Weights of a small GPT-style language model, trained from scratch on English Wikipedia.
Training: a variant of Adam for these matrices, 266M tokens, 8130 steps.
MLP neurons of a small language model. Each row is named by its layer, matrix (up: input weights) and neuron, and shows model dimensions 128-319. Each number is 128 + 32 x the weight over its row's rms, rounded and kept within 0 to 255. Numbers have three digits each.
After each neuron's rows, "fires on" lists the tokens most often at its 100 highest values on Wikipedia text that the model never trained on. A number after a token or word is its count.

L3.up190:095114127145155145118131108091130163115161071131120110103106139084127145152220141079073146095121177156082138155124145133112166132127166123081151174169075162138159073146170086129201150152131125102131199105140100109104122154167131127110173105114122149065151087116137104152155122061153146143076206122118065159120080108115095104127114138062148163093069129114139101130077136112093131143099147112139150083138130131110146106213163183154146121202185160106128133139160155129147107085134113067118099117118076104055134124175164140136140139077107135090106132139184173132133126102160116093
fires on: ":" 33, " the" 9, ");" 8, "|" 6

L5.up895:084139201098098100096157093107148144160093139127138170154133180084143101167090156117149091106125140157133193140127098132145228098083137125088180168096162179121103144137176118130156183121163152147147161149198109119111115091166157129101072102107103114121121074092159047122133164115116151125137123099167205094121156101147092123117183073166154165105114146097113129154128165101116143130101178094142117158152124124138107116135107109105127132108171135104113179144169138093102100139155124122128103127157166075199206140104143179134091098099151118147131177118100136134073106178108184144
fires on: "st" 21, "th" 10, "g" 10, "mar" 8, "act" 5, "ad" 5

L5.up1133:151123166105120153147091127176160115168149129122154164096128135143075100097110098126099103134115138156158168156178156167124122167151119117100098086103079154094099106120143135120185195158166104125176156138051180095113138061118126137076153155123135134131135144145163083202146111119135153092136117137086120151111127134099146110114134158123134139120116136148095099144106094081130092144168166158104158123228147146106120107150101100076121131191140142090156153064139105177097114139147140114149136109136169110077150151125084215137130141158134146109139190097177106095134139165173135069
fires on: "e" 17, "al" 13, "el" 12, "et" 8, "ver" 6

L3.up699:088125139117161129155049158138174099080106099109085122130164125113106144099113091125134172119165217109079126180144108126157155150135065173146190069129159148094119177100126158187229074147169162116181177124116151118167129106112091109137102143143158117166148130115150048058134183142126126108146116152110142126128165114146130128107120164155173073128159126170119155136120154126168144173154156129157139107088117106099157096204169143062141122149074152134085140140126099155104098093128095142210061175155124121119120134136125118135142131110118161103098126134160172143150112115151122135
fires on: "ad" 25, "a" 12, "an" 9, "i" 8, "ar" 7

L3.up571:084112168149151118121045142115116164101136130129179182121123074170088123100173150044135134086137139131113148152139180147134132166221125126120149117155083160130108133174128084193146115118156152170139134117084096127165115129154155070163153154122157130138157185115116131135160096103144108146171154071132109138113078146128145129173124091068136176127106145166174120149070151097144103177076106138147152090195085070080160110137170047078184081158124167153090119103098204105173123089131089130167125155100116148068094125179176106162153102096118210093124135067124099137108173143087161109
fires on: "en" 25, "ar" 9, "ed" 9, "al" 8, "ke" 8, "an" 7

L3.up657:109031124117124082162070162214058090147126174102150126160064098150122156151131120124133118103216126172110120142148159127084169107114142126146132144088187077107107186120156115101154135059114158152208156081179141094081125173141083134199109100146147143149114149063152121090121151169132108141116164144169144078135150134182161116122144160138119153161110101136171145165073124051182074176150164157098113168090133118123103170130112131106096129087142160133084105160107136171134135108072119068181067147199176114129164129087112104158075075128123119163105148066158141135117129110129097119
fires on: "at" 18, "ak" 14, "out" 14, "gg" 11, "ar" 9, "et" 6

L3.up489:139203124153164112114098106130062121175144183150120116142139118148095108146130109107190121031153182099135142139172189107165125095146099115070119135144122092135075124176103144165137107144148139099058141132097168145104109118170153065095143083096104137148187165146150130110152051052163149069108114176149112134174132146165168119105098119115131131153124137150165150100112120117128110156120125166146161171152096107084127112157161168122128099159127122092140082103178139113135062106107084162140092098163120153095085116188148155090120155155124101104115119116115121094149161119150093080
fires on: "\n" 87, "---|---|---|---|" 8, "|---|---|" 5

L3.up1087:117185143109212152138089145107126132121127126121180125106112131104140122085108111163147116100127096139114140141128150160138170162215127141060136105189140155091084124139180139137203115175143127129115132133097120144130127153157148093112063134157102082117153159105151124116156120113124093148106165140103124159138157070113175114153129116115109128130090156103125153176099145099173111136173127157225095130096068152137163147193100103045156087137084148108125130171119143125124123112135076146183145196101050117116143115107142188171138097080076124083073109108104092117178120110120148136
fires on: "ar" 23, "o" 13, "us" 9, "out" 8, "an" 7, "er" 7

L3.up992:119143087178145100097079177100123140124143089119168092156133116097128122127099140112129160073132116142131120106179175132168167138124147135100134095188110123132132158086207105156159087127086180077123103136078112110131113181118122101149091169139100128162140074116181112122142098113093139165101121066170103137122130065160143061166155095120121090123120139138157160169138167120139102167126152108109138123130094113140040172188063134068183099100167125120090091117110109150169084156134097161158120141188152095161132103204120144142112156168059118156145090090112141116172130070164149155
fires on: "s" 29, "u" 12, "ho" 10, "h" 7, "an" 6, "o" 5

L5.up862:073186137069155091122159155156072073166078132086160145138093150123176150114107074113192111136117086089113117107064037149109151055142192116156172134085148145113085164055185136144119127112136127153135158163145134117156156121185113117125100150144123119139101116085151084113146147155054164078177148145075131103133104144107135135116137144119111109059139183185084113092137109109132144093073142113154131159108113077089149128104148107133124190087154154168102092150150087118144107146134089121104078204175147087193191121090128124110064145113145127129122211126084076188120090116099107109
fires on: "n" 38, "ri" 20, "th" 10, "," 9, "ad" 6

L3.up191:111138136139190085117063172131106128146107165119129124104130116154105078128177185134132097085142180102151135145170131155172115018179137055118199122186136162172082157193211118168136122091181079121126134114094103186145126196098100060114061127089129105177099141146199106061145103064086108152103110101144161117196163144141215120135152166150172142183138087145068167120145087113079132195160112202167161114124109160156106130130158094097194166134162128119116135111113142100108111110136139116168124099178133150159139155187186125110118117049130098147140142081106169123164157137117111114
fires on: "\n" 100

L5.up578:172089182107152122115096146071121180138132137122150129084123122122072102117167124144079095121133154189188191145040097120034092148107132119121151138138155180132152105137130115138160177147099060054141116119121138145124115144134113127118089102156094207130144146125168093178137106154096121160087103218139086170106151101179122087096177110125115155175129157136138140123155084065095104143174136180136131149127110118136153186161144150068116129072179108049161168079133165109149137117121138099122129139107165059064163143108070145166091126075092129130170128098124133112126180147127141082
fires on: "er" 36, "et" 32, "tro" 7, "e" 7, "el" 5, "or" 4

L3.up637:141145113093155057084076104129082108131126124146136144129108131165099168155150141124141118120134166096148154109164059134149139103117188112137123149112138104130106113142183116161145095077184110070152183146076150112109096147195119115212091066106060155127176111144133120060138148066151128133085150103116156123204134184140159138092125170078119194124153066136124173119073082136134092118111109203159109100141111105041112117130130150132169137175111115116082071122163104060177116118126125140102163071183125098142111103162144151113091133118073115146162167141121208090172096112116099119
fires on: "\n" 100